config.toml
intermediate_size = 896
lr_head = 0.00629
doc_mask = true
train_tokens = 518700000
MLP neurons of a small language model. Each row is named by its layer, matrix (up: input weights; down: output weights) and neuron, and shows model dimensions 48-175. Each number is 500 + 25 x the weight over its row's rms, rounded and kept within 0 to 999. Numbers have three digits each.
After each neuron's rows, "fires before" lists the tokens most often just after its 100 highest values on Wikipedia text that the model never trained on; "fires after" lists the tokens most often just before its 100 highest values on Wikipedia text that the model never trained on. A number after a token or word is its count.

L2.up513:489508515532507526547514507482501506550531505470491472505516499502523509485513462514498495473506503470526451517498494492575515492498480521513486507541470476506481487452501565516478499518495474569487541497537554492457456501530473508518507500505516487505453515469508524492552447438497465473494525510500510500490476490491514482483543464491535523496523527502467495521498481505475522527494
L2.down513:480524500527584490501520481518524543463527500536526519520486493453485507488521432471522495449483492539485522509459497490477480504498436494516509465535499511524468536499501486481482490480522490515535469489498498540495510526513497495571549508522531477485502502479486515497490517508500464513513491509500477480499548523494473464517467520502481475451520518564504502516553507549461487501495
fires before: " |" 28, ";" 20, "re" 14, " |\n" 11
fires after: " " 65, " w" 14, " |" 4, " in" 4

L5.up152:496462545515514480508506473517492493510462493479530530551475479502554506517490550504524552506527529495503503506505455535492534489534464530490523525503502483494540493460491509500495510497504537459531519515521516519496502535454495502520506460468537490466462558505514523476511471494495554462521530535495486492548485499509491502474462484520519511525524509523529526468511522495491516482497
L5.down152:484478487535532510488515488457532500491504472458439469486493480468455474507523485530488518522453473451503508484518508468462538518488517502495467541530542527560467492509538514523484551515461551510493492486511493501497486479465508524508487448495513490498576503496508511518487490517462539546471476512474506445516500512483474537477503474518469560477526459510513528520479493504507491495479
fires before: "h" 23, "e" 17, "y" 12
fires after: "r" 30, "ro" 21, "ol" 7, "e" 5, "d" 5, "ate" 4

L9.up826:461527463506516462519566472477548515512491564505514457479518463535487507502458498519531478518472460471447490510503478511510504489501480530519544522478517461499493475454498497511494486502532546504485505499484513526499482514481480519509449499475491467460501514462495492475512506487500468468501498524466515498496495564510453506531479486489517520537480487461500510517502509491518518483485
L9.down826:487489543517514499518414494518459538520501508528515571518517479526537472494483565499454479498509483486504480473460480502492507503488533478474498514502491531486518536505516462466458506496445530516523471522468494506532534530509506494487521515514499526510478537489492492478485482467483467501460482490496551514481530504478497545525493504502465483493475477487494462463549484473556485487546
fires before: "," 66, " he" 6
fires after: "20" 28, "0" 24, "6" 6, "9" 6, "7" 5, "5" 5

L5.up274:509486514489474488553510510516465479527494507502529506558453486509478506497531510523509493474481456502498487496522469487515493507489561515493521529536526461523541484488485459542463530503486500477479517510471474525522469550507487515567516495502470478485484568495496512465479494530460483503509498527471502507548503483529465468499490515511475477481496505558513524517528474502480463508513
L5.down274:532508501451510497543483445472487423489484528495502463488508504459499531500509526458470463511517519534519488496489508509486508497503488446484526521505516523506513499513519498498517512531523515526524477501525506498503496507485479512469480499487551514498526515482528507565476500465487496530506464522481499527468447527474503503542521529467524541489491517533459512513525552493543454487476
fires before: "h" 21, "ter" 17, "es" 8, "hip" 5, "e" 4, "y" 4
fires after: "r" 22, "ar" 15, "h" 8, "an" 8

L2.up373:476477509485481492494503494544495503485492496493485512495487506518485492526509496486504498531498530516566479504518485484507481534521474560534521522515496518507510498554500506497484426551463477530467551513462539489489535448548460521487492517474531509512520508478469534440534467461497487500493517498524500481517496471488504521478487502507463478523490486473494484551477499472518527544472
L2.down373:532520471511510477493497511502485481513518465554523496547482455447504513490497493519473539478498485486500488471489461443457533482487507493529501465496533490487519512480530543457500497511530519532526522521481507501532472484501491505486486508498505451471493528505526518529498512510492525503483483499508522508510516492495520481502515513537445520510515532500505516526507442554509448525486
fires before: "st" 33, "il" 12, "m" 7, "n" 5, "at" 5
fires after: " s" 63, " S" 14, "x" 9, "S" 4

L5.up893:483493499483497494487523441479473484561520446498510472466454477496491537523495462544457501511490489483468488487492528526496499499506506488483499459519476507494501530499475538512464480472499488467504537521531520526509504551456505476487517475521484527519442524482528496535516499480492489504508490527475486482507486474516460519510495493495471479460478495510473541504478522532455453504497
L5.down893:490480522516501552482484527508508460453486534425476511481499506510501494541508507523457473487510497524541482488475516479506481464508512514492525485497537508501474523533463481515514509496483515478479473557523504489437519553485524472514496501508468538530501457534489483491546450483521526490493497513497510492501476504454502490489486474447486431518496533469515506518499471507508506509508
fires before: "all" 39, "y" 8, " P" 5
fires after: "ot" 29, "er" 14, "t" 9, "et" 9, "en" 5, "eam" 4

L5.up815:448498490514511530515511489477481503496508526468488526519503502487510482528536451489516535480466491500530515499540513480543496500503471470463529509482512487517481485521462491493494525483511545512485534507463475501480517501533530565557481471513479493485488489550486501538487496494520475445523554522480465490526451504489522486541543516512500495484487501483503505514485566469477533479501
L5.down815:508471504478497502489469499512460476478522491490509464526518501465486500507514516526462492485494495489532484478523511507518498527476500489486500533522529474503489493511487522505499486503488453490511549491472503470545491515481507479525491503502517488500525457515527531479504519494515490496507474485486512482515520474494527478500472512518484504489483479507472440484495509492507519486483
fires before: "ct" 18, "g" 12, "ge" 10, "s" 8, "ence" 5
fires after: " l" 27, "l" 18, " st" 9, "m" 7, "el" 5

L2.up479:498465538528499490486479505481505522537517461492480516503487472492484462495535509508461490525517523472511563497503490502548453501529475485487539492517489494529475503519486511512538538515518463503515534480494478483489513521503556522519522540458505545501549517563492479522507480481481473506530540507482479500468517499531517480479534481494481431506463478480524485510492519547510505534452
L2.down479:477497519507531556504484494493487525531475523515469494531513470490519526543493493532521504499492490500463498480480479499523477486559504497495518477531474494502450533504505484488478548435518540481475483520474475485509510516504541508540542552531517536511524520506472485510494532536493478502543468540538479501485494526505528517448478517493513503459486527519515515459507481479515475495502
fires before: " " 39, " |" 18, "\n\n" 4, ";" 4
fires after: " " 33, " |" 16, "0" 15, " l" 4

L6.up437:424505501507532542510526503463475512520487510437520518480481511519516511513513477536543547509480468502475477497496514508516514511555476508489504538501484508508518488466480490495424515475477533461521517536468513497499519483503463504487500507452480544482539502537505511470477498523479492448501491493479487513516490514467516506539507522489461538506466479470496526532504503469509533515444
L6.down437:468475494493478475497487467512487502499515459513488478549518482511488495478485494524472468472489501494474466516496528512507488467500533521514474493531496519457493547529502513508497541531527521462500466492504523533485467525500468497539532483475546489459505510484531541524459481474509459525516507463479477486516453499556511500502503483517516494523523525548506480512516512483492484505496
fires before: "ur" 16, "her" 15, "ure" 12, "in" 11, "ly" 4
fires after: " L" 20, "e" 14, " f" 12, "re" 11, "er" 7, " n" 6

L6.up569:502516536489498501536537489507506524510551476453502517535520521499501515490508515505568536516501476502485517516539475526516520504517516485497528486440535522492460530448487495481459494470463448556514480494510495476526479483469479488498471529464496529451496504464506532472526515477494505491513467550498536519474551521504510476508484486504522557488446493517506531470485503461492386485506
L6.down569:481550475486464482515473489538510502551479465519507535447475518509548488509520501506524522508483494462497494484515542535495515562492462500473468513484471512528483493511511537486543498488493488557502493532521504532499525490504507516502465498532478495493514496536521492486504533504478509502547457538450477457470478491496512487517469485502506473498559484445467461549509488461507465455488
fires before: "s" 13, "ates" 10, "ing" 9, "inal" 7, "ia" 7, "ir" 5
fires after: "ited" 17, "b" 13, "it" 10, "en" 10, " or" 8

L2.up703:456517508503503520551481494520505513508482492461512509454497521487511476477472479484516542477486514527484454502508492494535502503525577551472501525506509465504550457505506495491478461479490516496527504505436561470472487491563461559474517504484502490499430520507491462451539495476503508496484492509487479515501500518513460491513462521480486550493469516462498508507497518492497483555490
L2.down703:511494497493477493500538483532459499495538479467505487547518539484447479462510554527480484455496496495507508450463503502473491456520496465488525497503498505474492531522508497482488482517483495488527486507523519506514492486489487488475510484526481517525513493512517495464471494520493481507441512504475511574473499499471519500453518510501505539546516497476508490510506547506465548490543
fires before: "ow" 20, "en" 12, "ough" 10, "ed" 4, "ound" 4, "is" 4
fires after: " f" 27, " th" 9, "ild" 8, " W" 7, "ist" 7, "ur" 7

L5.up406:522548464519486482519498477590474538504506518495512457495484512474495485481515542465539503528537512477491502517531484484477485527543498535509474512484498473493534518517563516449478482505466501516496513545473444499494443513521466507521467467464500466457449543487500477499529516500482494487516490519506518479473508505484503500512463503533517518501525493530528497481554516519516457547496
L5.down406:496518508437467498544465523484528508502549521506501515474473515475524535508470515486491523507551479504481473457514555483495511495492489494515517501461509465477532492488495504513480448547452490505470480531530498501516507480469455485479514519456515484517474506489480491508498511503499505470511523478490527552505479521483520488516524549524522523466447498515487488477552553512485449522481
fires before: "hed" 14, "ion" 14, "i" 10, "ter" 8, " B" 4
fires after: " as" 13, "iv" 13, "re" 10, "ubl" 10, "in" 9, "m" 6

L6.up252:497540505494514524498471499515493518472527532506521508541567515460485457519514466557501528472490462518471450488498507496489464506503467475502485472463499463488500495525489432501490542482501523532474496474489521519498489498513527513549520490496509525505541526548480455500532483457508498469537472467504565472468484517505462490515487495508519522491491527458549472525487543515460509489481
L6.down252:544484477509502485534450490507528487459498507503497468491544474498497492505513531499516499492539534496496522506514503543511468526487474462507542516513461502501463465487456520475526511470476503508523481508494494501465516428506501470478504510540503532488526509467505489481491457508511499487455485467540499529496481461523507456504547536486510473485525488537470508505537488427492480480425
fires before: "ame" 32, "a" 16, "om" 7, "ome" 4, "ember" 4
fires after: " b" 55, " N" 7, " B" 6, " D" 5, " and" 5

L6.up332:459457478460476505548513487533487493524490488500498501482515516505499505535486430494474497475487493485513464539512543458532495525531510511492504510446522490482532575490459476491456498511482501512495497501549494515508529476449486498496460512498450523476470495523490480521499467510505506485524523541505520479468474523494506517508489513508481530548510500508514473487500513523484531551500
L6.down332:471531499525490528436515481536504466511523478542490511511511510505472462485535462515508496521461488490515501499527488509447542464483504453497504492521512480529479528465515504526493516490487513487465494501484512542529456514483503484483517466533490477467473530531503531486508528471488520523459492550458524481537518532458513567466467482485477436504480451534507516464475530503471476509514
fires before: "own" 23, "s" 11, "ent" 10, "d" 7, "at" 4
fires after: " k" 21, " K" 20, "th" 16, " p" 8, "h" 7

L6.up626:473537491518532468507533466455476523497497497504507547496488487515495472478500494475508486446512517498507460483558512482487461473491534505486470536479525488527496511436523535493458533505485498507492515525474525491506535511541468536527489462464475510503472498515513479500479432464492512513494515485489506481490518486528476514526461563483513500535529536488519525494536496501492513510476
L6.down626:485502481500503525495497481499508539493514493532454480507501471488500498512496506491474489541469515554499523566528538506493528500472521515460504482481471543517490510514469539534488518469487523498521503508461463476515508464465542502464511534546470496480475512532482512517502491472512455542550497513538497506513536509462514499487527474503510474479562517541513484549490451534476499469468
fires before: " a" 20, "ers" 13, "ile" 8, " an" 5, "ran" 4, "os" 4
fires after: "em" 22, ")" 16, "," 13, " m" 8, " M" 6

L8.up662:475432490489504438548507519494528484526491479498533513506485505504512535505517510490507515479522484480520504482526499513543453509520506519518478505470529519525543505402527480495504489558510473541481544481484489474476542496495498497483468535485500466508496537508529507481504476434473499444483510532537457466477513473466462503530505538510515525489524461517498499499545498478501467511461
L8.down662:555506527523497507493518476532506518485515516490509473485522499530545537468533498496483519529472472549506507451454473525527451508467513560537475543501510498456479459498494496463479488504502457458494475517509503486520510495455494460471507518502481537448488508501523458506464466501529502503496481495487438520485522499521518482511471477526480504504510521480452552528516522486514518549473
fires before: "\n" 38, "\n\n" 22, "ount" 7, " the" 4
fires after: " " 28, " a" 14, " ar" 9, "ed" 6, "s" 5

L9.up390:454537479506488459508483492530516494529487504479457527524500479492490521526534529494510493478477535522484505479517477486510493493507477510505541512459458489526478493524482469486513512483464514482451516508492527495477509500495529511471495512503469530457451516529492482501462467530460457486498535494483476494495516568532491501499506546496509528480481499526506521516466531528527458489456
L9.down390:538499479476482518515446537476485534471499517486490445506510497458521476491556521491496463551557459524529497511471520495443502517470495499492454517469566513488491543497554525477508483464485496513565525552528540519502516488470493487490421468460492518481490506470521557512487523482451514483493540482486463485502489487482526499511529491471508487482470529505501514526513452483484509507521
fires before: "°" 14, "0" 13, "1" 10, "7" 9, "4" 6
fires after: "5" 14, "3" 13, "1" 7, "4" 7, "9" 7, "0" 7

L6.up868:501549526480496478503518470526524545495555495503523473540482508522481487540525445459520508500470497518516482518543494478494488488496501483467519539454573506489514525509506500465492540537498534515466494489496463509498473471530556501512528473477484471497475499494511491561547492509484475519561523514509513444498534544495494488485468486496537541505540496440523518518506523473538486531493
L6.down868:518466489487531461543526523497539465510527498476492505477517489437512512494454546506517479512506497480473446526491503496501524549484499529523496497511496500447504498516517484530481498506496526475489499463543515518468520461567522572501519499521518509519470483533513461525482491543497503465532496537470494518499459498496476499477515474463551513536485511534462481502553516514490471527505
fires before: "inal" 29, "al" 9, "y" 9, "in" 5, "w" 4, "e" 4
fires after: " or" 31, " N" 9, "ol" 8, "r" 8, "i" 6, " as" 5

L9.up411:505531484493484489510465498506522519509501526514514485484510477520510501562547520513498481484525486561474494492509544508494488487500539533440484510503529465478522472495457466489514464491517472520542479486495508533521521474470544536525510490453505532457486487531476489505502479491512478488493485475463512501455492492490517463507532495502544450553442479487481488474492478503546485449481
L9.down411:540515539499471497517554518492517483537489535477533476497476529516454522505513511492483488500516496479494478481495484491495501507496536487528535482490504517487500484526505510485463468537476551524514494484489508505473471475478457466444552506495466442530507503531491564554484505475551521447495483473512470447528508492499480502514470512510454499510467512506489508491539512496476513543474
fires before: "ge" 24, "y" 23, "g" 8, "t" 6, "ar" 4
fires after: "ol" 27, "al" 12, "res" 6, "s" 5, "em" 5